config.toml
num_attention_heads = 4
head_dim = 128
hidden_act = "gelu"
positions = "rope"
bias = "all"
tie_word_embeddings = false
init_std_qkv = 0.0149
init_std_o = 0.0
weight_decay = 0.18
lr_head = 0.00552
decay_shape = "linear"
batch_tokens = [32768, 65536]
max_seq_len = 512
train_tokens = 840900000
max_steps = 17259
MLP neurons of a small language model. Each row is named by its layer, matrix (up: input weights) and neuron, and shows model dimensions 0-169. Each number is 500 + 50 x the weight over its row's rms, rounded and kept within 0 to 999. Numbers have three digits each.
A block is one neuron, or neurons of one layer that tend to fire together. After each block is what it responds to, as a language model described it from the Wikipedia text at the highest values.

L4.up154:456482527492622598468464421553495529443451475579516558517540526596545467440451502554461478541494499487452500530535518556485461384438510491504527575502529464509618475394449473513495534511550438447535460497451512487395451435484459437505485565470503538466578553522488466429525531506537464491462577442524517609543486502591512457510527505492562446465519563519469538467608536588426480447507510488538618616595426525466478447549471451510450525538530526541529558492476476477539600434536493545462637541501516518423490432
L4.up400:493473520580556564499512497514492520503483557515456488502544487496486408503568542572469357492537492504405499457535567473488484482490549506443478585511492526600634481488449524516449519517562459459526482460458488486514493501514515453458486515460541498445498466532415559482639488509493578464455610544484494567540421470642485411577514423450621421497468489502481518475497440554464447453528559499419549607548497517561487505553512401498426439527526675523541498535544576513510460502570474519452560502538471485506480511
L4.up404:500457525614592573572524551453452446489529548553584525557527547588440521507487411539468435493492572542452496515573565484574497473476487473478422621452538508577505543588526498479528534532530467395485418463483523596572548452470506433522537432467577532484544513530497549448540465516471627478545521472405482411529481462585527467486451490417559449469433538511458464423471454477509481462510496491444526452506560532537517533568513510481498498507501650557450437506494571503471584542495593546481500550500474423497469478
L4.up652:526479522513611470489427431479447444410485513522457584548568506567474448521448552536482481474437532450416410503545570429497524528506569483501452478535444468434553425467502489442435484503513450516518528477497504590531489458379491409486384537352548546561478549515507505403527495516467437426558606499472502499530438557524547391466500563378534433464451483428457606521472470583461488457442518529582479450500497525471458494535497485471431563510519444574503544520401490506488509477524538537439527445572514510498502492
Description: Mid-word pieces of proper names and field labels inside Wikipedia tables and lists, e.g. Ma-q-ungo, Kup-p-an, Team N-ame, Women's doubles.

L5.up382:480577477390440536446517513455504490431476528534542470521482510572470477535501526571476603495474442505510536518577567536444517470475348418546527483432564486503436403471430443523499436548518529524438588501479523554510522470524529519457485429532521495532508504503466484535544480569475522567513444445468515474526497439485473582443537518532472471500414490499532487414539530548486420457483487505379629486432393532483484407412544492547484502521524534535483440534472489520527520441437571539533602441469476517441569532
L5.up632:538507472457534503447459542476528490434521522542467505516538512526568556439526479505457575541451413559549605498586568437537596532519445491476490431418500525485483410495497368474493465509510496587541500528477470507498544484425396440420519359439542501525452498476469533520546491501527515496546471515459525430461440414495549567398466559488508429504447468447471484523513413528520500528558589576442351484475517518529523450477629521609455460571532508494451455504537528507456530521442404512517566534486518503492530542
Description: Word-piece continuations right after a one-letter or short opening fragment, e.g. b+ank(ing), d+oll(ars), d+ominated; weaker on empty table cells and sentence-initial words.

L2.up43:580494542387503479458457509531573425487495569525441577506494488541455542454503488462457515544480412466530466519485513476475452505544413498521462531446489463536435457525509374500455585516545421551478554471539484525535502466501544498437485538562490479620490544408500547561475498453587450481519490411437617531437451513467563389503489445513618526480450434519553466427550465495475514525586577364524514506454472451539525482479462508467577579630587498595472495475504496495436441514628452558514396501510504509519504519
L2.up172:544519522425530508438524495460610452436503524533455497468498529477513549448413465556441478550479407449549449511517496549529571468483478574486517545428451508549457452575518443533526546527584535555468562512465434498435497503460520496514523461555464507572582553509489539485395454421468508552489499513561496578513501459482531526503518531533588434431462489486533430538481527514559566566551584460593589601504480548435493476454479495482481530537588442592523511467615505494484501401555468538427468584579503572527530418
L2.up816:614471527446544485523479590443454376435513557509518566534496489552520585458469522564495568528506486516508473463528561505547489495490415474482452430444451418551473403541407492472500503530477513506472527450526485534524504523461417471320476467526461505493425541503543565469483484538449449449503513464469499541485500541559592423525441466435617474432431484546584514499572552586534510551490529432483408517464476489560456522446469537447427574599461593541525555544554445502502439574582403607496424476512553509429492447
L2.up1194:517616448429499494456452504449495514508495556566433486515441509556525498452495483446546533525505457416472426537490521574437508536475480496544443555468544495425445476528498405501476564497504463476467649412553519428532518571424455501475475496492487539564571505481527573563484580438519538453581492512508570551380477549581495594537546492554559512470455494554501535497449402466618491585624502484544399529471517452562446524504402519510537511560525446495465487469549465515512555489552505541471521543425522418557489501
L2.up1292:578555462502627538519435576451599427484556620545451583461449530482524596410473535494475479469538409493497448491505441634565504471529526549533494543477413523417501494560534407533550477527501492517435571480501530545438460500545569459489513532532526559508506535543461574497406550491428386488540504497600406518502429482444515378526516539480548498501483467488421551527534591527515513647470545452519501488490532508477461541459440533561488565589573514634490497477508515512428472560547498569425447512512473440506526496
L2.up1343:554507548438552494528393457500448553629569555492492569526492476537536491567566576511504463455526502508561418537455519500559421564435449433550471527497467493554437453446474561544508544557495450473504541446509432541529468477472452531320427526545480601553471544447502507514525509559471426476517540444487577478468575546468514423508575436470558481487505492515497495507522471453515526576498496401545515503461490536525578517527402486443502490561555571461509523511515509463500475516494482534408416521524478424509512477
L2.up1478:583522533550472438508450460450505349442480468577472464570515495526450419534529503494511418521521532501451478515460541451509459543431540419480479503462512440491504451619407356439478514458501469478542462456511467400560446464479494480373476482485518450614538539447512496544496484483534501458505545417466576603419490471551536475520494438492603526458491467488514511438525418486541482598439542481494432522457578464528524470494488459526505530541532507454484483463537511514507508553585340516541489543505532493507486514
L2.up1881:608543466502505447470470451367518406345515589546426506480449489530452529457455494482539553440479470527469513460461579499496518498542511448509347473469472472474481429656487387460515483499548500505486576453453495555483513514483493513433579408520470454560579520428540508469566494485466496466533439507505505597456371473535542474549450547450544495458513419559557511480424440511544471513465537511518419528490498495532452427544518624451495554631585474545534540496513542545448457529569416621469500558565520599510554518
Description: Word pieces in the middle or end of longer words in varied prose, such as -ence in confluence, iv in Bolivia, and rol in Electrolux, plus some whole words like sign and time.

L2.up226:535482505556502475461531530536453500517555494454470478586476473494462469517497434515507502547528521508470504531519471526532481469565331387545470531569561493481466470434511480532494480488526441484539400521570470573416509539539451505453434580473418493493419603487522499568623442539512432493534460501397552468539552588459485482430462476457515478490542499521581477471542547513481482409448530444523541414520480448437457581486427464484527594572406502507453558507514485505538499531471498587598585494434528509451452498
L2.up604:471391536491539490387572479502466564467552413420494531595487517495468498571513467529444625542454481541495492429624532473519514493492521465559519528510531582504545484386491406521523435486517483515487419444529483493451520505470518528501475564495495490379564540442513447583538465497481542505444475571444545422582414553513474393347470518525368455510508492525581465507502584518474493374494541468584555402496429539366430467519502487440533585487453474473509474536489508431588525422475550483619549470533475520492447408
L2.up969:613544504524450390461514487493558475430465427499514448531517546490634529529432457506416511591540463488469481496548525517545530559494606416447527442559492495449477513590446521459434484485489509474539475474515502521471491486581489497461500497480511467582499571489529487415552499517462502549520537441504482548423540562449512588441466495541510511378503537487498529526575452556443500496569446538497434546430535430469533586527521481479516563521537485538484568539571441581499465591523467526499388501447441539510531401
L2.up1018:491449456428557496464464518457496427552538496468513491592514504514590507510484495552522515577482530509577481465592484465637454479435406443467555471542522486574483451351478463512533482595438540513479486584531427517484475507506488487447478497537402608405456529608523554514560515471430490515501511502460433441510461545494508417422479449502549436452559535463507426497575584567543504408505478427514585398516490541520468523455433474502467624476403480507534564496601313461599468473470570585503601434479555497429402424
L2.up1150:494449517431530441469584480460537582463557451467535486538413470530489389552467535459517556595449513423564415415524544533395478467475494518621550504537552535534432500442518434479514456490538483534574412586522481499497520600410522477596371522546573553370493518452501511526531443453484527508527484481482618478497453460556484407402498518557520486491491518514579473482523463585453489391558522489574667464514411511447467496508439476518551603414381497465494569512515493549499435536494508486508557439463483570489564512
L2.up1335:480445519469516486454523506551493534524569458479486491603422509419479455537477519521567547505440448477586571509532470597533506524612352456490486474537519525502448509358553544487486484505506450533529494527524468482454485569518466479505500534543461492399467514483514539527505467512537388475478490569523476450618517417563521429426486467458457441518545520513502462500538571552472538482422460493491564443500408508422484553430435449449507551543402515468458567509547441487493467488424533491516554425426520502454505568
L2.up1682:509511482410561508454557481499449524469496528505530557552484524536480635447438424530500524526463524355526461461543494516516480412464452512577520514460506463453492473424455532527503469522473481513479472419608492453452491517514514536487411474526563527360520572582555551468528476451490561480524489422437464425492512550417451531462547572528506402412499489552593486530555593518434501402583502454599647468533444439447395504551428469480507609415498539550528559566531496493542456455494590545625567561489495479496542449
L2.up1953:435414500520489486445520582478501535472517478488582481596506526462404488533477541531386581515457576356491552565467514462528532456579402480495535489469559506536524505467509455484532511500492490614541466545499467459525481539539593502513445536562537423428494464503525417636573523500531514538562552509454483464565485420486526446424540552515448529458530510436537472478576487492498529412527503401534577499524470475551510514480465479441467610462407476420467569507570506505579482487526547515556445431536506508442366546
Description: Mostly the final subword piece that completes a split word or name (Pier-ce, Val-ent-ina, St-age, Fukun-aga), plus " / (" between appearances and goals in footballer career lists.

L5.up676:479529485524490572502543511448451496443486462465503475416546584494503529491435459464456536542472483470527473525528413565519462374534290533466540586526478463455599443487450461497477514524495511468564515444557487574588493448482478522571454485438526556515521445469422526399491483444484456507505551519515466563513556518530415506517484503582428456482575536524510509468381478521468478521446481544511605526459402510398485470432466402510514495554462646579455503476478460496540444491539490535538582579402465522461513453
L5.up1613:450645531466515490504531515564459518482570504478420491412520548414550492433445505546456541562553484480539591442525469519449541510517361470469471526537491531505569475509449473444461452471497512497533526513540520609521539519491546534561448440379474546617438487523522439498448525429513403577501576586465461557494555471509536476478503511543504544521529539497392563504510438531481475487479475527452534518476474564488493466491496464463474524511494496573496508530443559542521547549473582616567574715503523516462543515
Description: Cell separators and numbers in Wikipedia table Total rows, e.g. the separator before 100.0 in election results or the goals count, plus scattered mid-sentence tokens.

L4.up1241:461443503500567496569500461601550490408573421581462540545449521568469474456500604520444510514489535529523482481510476554526459423507586460484430591505551469601430493472463457508537473527530416495544527495491537481557511432526534481581439487427549550586483458471414498429553463536592437557432503499467530574477425442563560423603576497498538516597482507563449461455458472564407525482538565528483482534519458493408528496533508604568512439468501494488529482428449417485493559491549463501458510540393432461424440500
L4.up1617:575507540545519527513484518547561401482473414542556503496537507478475449434522550537387468507545493547451487592513550575437481389499586449484475550552515486560493549573450607515511432549433483521563525533543577585477564524534524521525561567622509516508526484433455522368514516554547560595499532485467479611443458518483556537519474389434484511529475425448513539534505562554514491434485529479437405527544539477439463468478538501472480600411451523485488556496557464549512434516536468591489600427536445474443452433
L4.up1729:508481503580506518538550455574469543464518478475569468480506534493419486515542609613470594505498472509479463522534474482545442509435483529501418571485528566592511532538479571520534506500482426520515477481588523532632496468447517475568488510444529542518511481366460463443518519532543563587425512487480529587437521491518484451563507410517532551494485507568404437526464526550411526477506440519495644572512468536449470498505586557417479463461446525479539548496514520468451388427555568531497527494558428401459475480
L4.up1973:473527511544456554473532462577507466435483441540565414372488503559453533568489575517493491558512588531553543536446523549493514426392469485451436546537516523526448515592409493529500434533449462463504499571489512560446470543479524469566469535526465517506585483454508497412497504528510520538566532525583398586404562573526455593418473447504476536427503455553490378535521532532500456481486473405459350482416598543472478529443556587324547520494404451557501500512592430531444494531493674559443557486489460512326501502
Description: Middle or final word pieces and next words that complete a highly predictable word or set phrase, e.g. m-outh, memor-ab-ilia, long term, threw up his.

L4.up633:459612505563513469481517488539508451467468533545624457455474488515539467469514565546529400466551500477431453448533510493523537503415558514419477531546524513555573567575475509477463431513582449427483571449472499546555483400459544529477443476490537442432551525496449563420504533439508447527512498401558430593573480468581465482552510524466507423466448349483446512490512476568499446472491438475456466510539557462483452548514460397457474417580489465557508513517565550507441462498598429531496437543499477493433527543
L4.up1333:476540462552469496496497521547475481500476486439506466473480567500564464476537542578423507528430456531447534447601454508524455516457519525431455468535397507585489508507431481542506526526474458541409560492476413477578518482448525531497519464509449571459471482456509478477471567478590598466409495378572589560499458394563466529540507401501523514471450509550510485524455453565439437468473468519421596572522532491544470493435513500421500427496463470489512487497518541594530426449524381501449580562514442473471506436
L4.up1911:476519450545589448493506462452446537469506535485544473447470485467516591501457513537508594521497433508492584466555503546525530518556451476537409496455511550491547498537473381429503423431508480483509532504501543548523407500492490538480475559475509534556523449494580481552539533561371495526473524494492534552515540501535485451491485426569414539424472484527536469545474569511426476428514453425613492504438429527471462478524527557510427499501548580568570517524491493422492489579458625503481425394461494485443504488
L4.up2005:512520459559454388538489485585511562436523513513535432473469537519577502472519579558438564446502458453533526578527493508529533590394488505434486416523507497535472475617480470521498433504459513483474652521540470585535451448433512505518440434496520586637559506430542507406503494531511618578503572475571514514503556456484521503502474424467587507454481433545541536493436482537495453488523480491513617549575433508522473536478529532412503532533469642492517585507576551586478457536558531522447287407597387465390515495
Description: Mostly the phrase "of any" (Hispanic or Latino of any race, most of any), plus mid-word pieces like la-und-ering, f-avel-as, W-anna.

L5.up1450:446522546525430492477474446504536463448510468544520508487531457575501474599434471487515475470416539528528431448434579428442549468480574500522523532470521492503442426545493520524544422560497548540521508509519456478536472555473504474570499486535470488509519536595522478503514484493618466465479571518502481599541532459531551511463459582478493433469465448551519476435494513541449546502517520361533416531467531526421539520495535411437599551460477516510426508467484472456526514435505567521551473429498456503502510524
L5.up1807:485537568486484512471566467470475472482460530528524498532464505571469553552495517543491452453535592492584517431497597498429501586505613535518588511462486469518434542504564542574512384512488567474461473538580461466558528547507482524472517536514486528420511541614448487601555449496629475521523522491504509621542511532554501479538481541501542446477468463511534459393540499543523585567540513368536467572587587539414558510484497346533611515455444460460493569512486530484543526435513541489491542420506489501467470437
Description: Word pieces at the start or middle of longer words (der-iv-atives, exp-osure, fl-ashback, Sh-iv-ram) and digit groups after commas (18,000), often in tables.

L4.up53:572494479408496457473438480570422530470481437483510513485489483557587492516545612450580550520501457501470426517518395531478489523442512530428457486492471518576527423410497501575497512502512581487505515484439509550486366483434557508462448504533511500500411473398568534503441503421488492488476439460611505600456571540513513399518554479601467517428515450576534560583466582462413468513489477530558556579449392485492439464515483491423511443475548485432545504504576477412483525516510428421517535459521510511508528477
L4.up171:479511506566439494469460439544568532487488491438627445510444564563558482515522573506452537470451448493489536492485545550485442411397344639536509535486451547530507464471544481573508412528481477430471529490523491524450473548465487468516465583549512543470475538507515552445511560564566583641452457426558487532491558568548455471499510547559467500415500473608503407507491505515527490491475461420542600486524452536466479490432526524509520520510469540452519567493513506493507460491519584530501518303520444462421545461
L4.up557:442498503451490578471530446604469525492477509493554501507532516521537478508515579516484430450518432445490538486517461477504520482510532567456484474561482521595617456517468471515458533513552509478505518480456448525475459541519539542455515520614529528514543506598498572500555557438550524492384523466519538543539498468555515398552534472553531449451484492603516570502518579496469448472421520487474600575480511475592463459522479456625451481529516567447509490504646499500546420506529542476504551538483511460463546498
L4.up662:557483513532512541431470480514468580451531501506474595486516488464508515474530465570363543465490417441464481523570466457500486510443387600427475434515375507566481407498495424500482592553466559481494472532446492493437422483443474500475434452486562608503479467461505444521548458491516517504430498436577595536485480357450521518538461454595467445424479420543516559500499534553519516481431480471549466589435496475539450393450519504521497544499516591440462555546519517502546532507532519480481493519546435476533490446
Description: The comma after the day number in US-style dates (e.g. June 2, 1969; May 1, 1812), with weak scattered hits on tennis set scores and table cells.

L2.up392:574426557462496510483503471546534369458514430567481565557515523396455510467440468519517465517482408397480539449488581542470560472501466506474476491501528472500586490512457509482527485509561504623478446494502552494459573593594438545464560564502465366472498613540515467449599399613535506517423407507358508521480371532504556550502441524499551496475540506513569522478457435549467517477553542494484488485475458506454512454421492514470430593474467539532525510564476463534525493514509476589531458507563556519492481446
L2.up450:517436561493545475430641451526590436462531430509525507503495530399598518437460406509414461483470414466505530455469479501505566497504421540509435494524444602512600459494580512538480511490548519557476418468466609525417451586541476540570582563511532499491470525425446478444524477576482477448419503526514489484580408580472542490383465567520432515495548546510439486519496547527474494478452515533434391452467449605449457458444465453462449585524513517536477476468429410507456479477441519500544418398538495495498563469
L2.up611:495527431416508522476494434487509546503514400478399584554558469481493539511453549480601542563504429552449490478540531486526545512485474502544542533546562543449448495304409581499471468469543549495504510508497435554488550563543468542526490528533536523482456506513535452454544499532526577531447456494471446600498548438582523543526481489511496489494585556500574478478415633470520550367417466556570645468478438480481463540549518456549526479495420538519522528513513470565536537533484489553578546408549547538479457420
L2.up687:538451526541432463521478518500477371501465559481480480501479492472392448531434495553527452457488463524449562414467502475465531470535346412387487463539541478611465474477466342512544520497542480603510458535499444498482489560504422510468551460544487424490393568522540477480544504544511441539435382504419452453507505418488524467519478499416542502476444507497614482446482526545491483472447469467391512463506470487542483454399518507397472522525453489515518538536515483485451404529564512515530596537535561489425411526
L2.up941:570439554564500499494540511531440466520519532480589570564501545514485575497404506536524494478523483447521550430510544479547555509544452528467417464539539431607489406511478377499565508526588521590530432590548457504418500573528466531452379527494562472498441536571484497453581397502445459467472441429387424441563460445489546483478418529529539520535544486495476482471508610638432564376484529541464580520523437505466473516444458561523456541493462639539525613566478475521449419515470485581517565465506485533403548473
L2.up1187:527524499480512527481500482464531431470451551499490548542494530466399567392454474500548411434507421392441533497483524563463514400563457468410497449526490463589499514449474557493528462591551482572453511540516511538412561553566505502513503534498460432569426517504471462471560527548554485552505474496454416487504434467558520545583425474424512557504494466509550504441504650555533566641399507472465563558492407555530503499415523538435448481584509403579491483499403454550480473495476390623498484457556545477505521587
L2.up1444:433450533451492546490434471503586510515556474513530584526557527433365476498493453478519505495477441416544551527507513468420480464522403545487565598481561511524489524360530549514486579558482440570491456558566527466496537522555522553566519534512525460494456542435459488510581470551526502492557494471363520512450438462480474525496523503514585528539551410564444428527509569532538511420551469474464569496484412542565465488446486553481512493434443498524525491490462487491489519456469543547476490463560600474506519551
L2.up1736:447400521537569570449556479519605522440480454500516518535476504455593500480489495539544553515479473522458564389524538480493509464512429588468552542549468555533565488343518495502440482572502530569510452529541482547414479573537491511546516544491568573304496491485494464462514498553461554547466455494488473465573497434562506522497473480483474500490598508521524457504417524571417473333577504549444639471517446522487543456458527496475498522466469516507532501570521444514514489487478527481510537450490493497493524497
Description: Subword pieces that finish a word split into fragments, e.g. continu-ous, bec-ause, dev-out, lect-ure, civil-ian; also the minus-sign bracket in climate tables.

L5.up1100:491459446554491546454417520538449446537481539494495562424492508589492383544444514559419492460458476488511539515499582522491434562474461533490551520449443410469566454577459503618594518502468513519475471416548501502425530503567532511477501508493541548395473548537435453509516497593492496489462543427500492528489537396480536625515524451526556498476417528589464477557508493557418482567470513379544557613582433519460519493484482452450515491485507444524464572465543465513506516505452519541450521564529544464507486469
L5.up1845:503512484449511490437517531462544478479484478540443552500504493607547480490548443426484596477505539510460484531459573480572430502522722500561435442526441452499588463448422412509550500510447545560447482434446481641475564522558464526530500391485513562449540578507503481518547498541508490545518485500557517412523434451513529517428523510558568494461470555505518546567511452512469585514514419463576352523507425487430571468500478465468501538551572399506517550479502424553539511526480497491460517649518525488582528458
Description: The comma after the day number in US-style dates, just before the year, as in January 6, 1919 and July 28, 1964; occasionally other tokens.

L2.up35:445492559531425501581515555512391538563476561483549519455488463563460538553491530455540468552503536525546545553499435484497571545471545537451488533492538465520489457355446472479607475374503479446518460459445518497647475499515511528394402484508491303541516513490476486442607537556595515430514440443427412457476410451596484483497499527505494467520354583556551569497514523487507531521506470502451454507454391406477585485452538552480501455535413562494555525516488424492513536553621453523555476478444561535435554515
L2.up567:461450551506432509538502456526478512469519487495510466505493471575487443462539587432562505472500514462498496499488479433509477474480535566482431531462448499447531467540408511478461482400453502462494555417481595476565492513443461468503467455376536453441518421449520532558506510531596561442522520468479565598418441527569533592561486428541484498452447491546489556474497352463605507513449505550444392493454508478491473422512483513445513469528458495458533434518466504480485553499563424494459653539519577468532503507
L2.up822:573500572444507529472539463481463480505521452610503492508451450464487453448438491516544504539477494439468487532472513506444557457487514509488450524436444450580476458626466425472546502466553577575498557486438553463468555567502466488575566426491508402459501537620471399453490427491519520495475431500490484581503447453495559608536438505563570449464475506549490479500479367506446539416498560547465414568468436545501462439517457558516498508534476499569530522557491556437568502472518402575466613630551540635499532408
L2.up1254:540498537493462424614426536479462383556537554554473474523532486553491507492472479503492431506530528555531484547548481496557549465487534432443461528494542436449568480601448425514516522367552447517455524504450521476547523436569547522398567471476461376609602545577500506445472497491538496458544468463420493522434471521492520489562506540465530437521440504561513586484447474498531477584500554523429413484480560504494511480469469473529496447550638502554530449489582554444491506495587419530539610620529505551500462452
L2.up1288:591547512556448456551478553480425382482512563534513440493523485576593474486510497526522422450530574485488482528466502477566497524445591432468423452462485423519540408662459428515511530447509485473494486485474549478530484441484456497370482427447520401613529456589512538451504484452517479450515549450510403610485514482442548493549468463490509480440439526464537530488538420514529488585452545479414407548529582487535519501505481521569475491491595541492526480507502509465468408578557449549550643587489476519495499449
L2.up1560:592560537481448415481500510425521386430503479575465396572465507521599493500493480482495426461492514486506487480476474466565513494483632466432403500522504459444532490654470376498509541402526514492427471475472603457532446423510475495386613504458433362579623498514525523495427497451510502482552532501503451612462525580518531500546476475487491482473502485531496591427499505517567477652457556527422363462509575456476521465439488449469437534535589521462508435465481458468473493564572446516530547591439502467480495509
L2.up1811:502528534508475472598507514551520406425500506476454439529550531579566511442428491498475420567506528487613503486486430477514642399482503496398413519491487515494513471498462547588493446463548413524452631583442533561513533465536561492525499461510429369574585487617508546399511507524600545496565400553511501502419496553495494636566483574494501390499451539516400575492566530494529518561548508531446531541505507439470516498445524462381408559485552430526535441474598444496503521499575455593487615576478567537524568450
L2.up1914:568498588576401481568550541557445482511505595573593419509485530525561588490449472503524445454503557455546538546504472485549552502563521468434399536486452455509549437598476365487501571404548486478481558500464513506553499503550506527425476485474439408543556453578510519523571521485567479460538507417458493554431434534460527619542478489525481480452480543537457528491481441459481442513431506549346441550472519471502526473511446498484515461529589528566541462545498524462407445536540451558533623619453473513440481532
Description: Fires mostly on word pieces inside longer words, especially agn in diagnosed and Bagnères, and an in Infanterie and paranormal; weaker on words like role, high, met.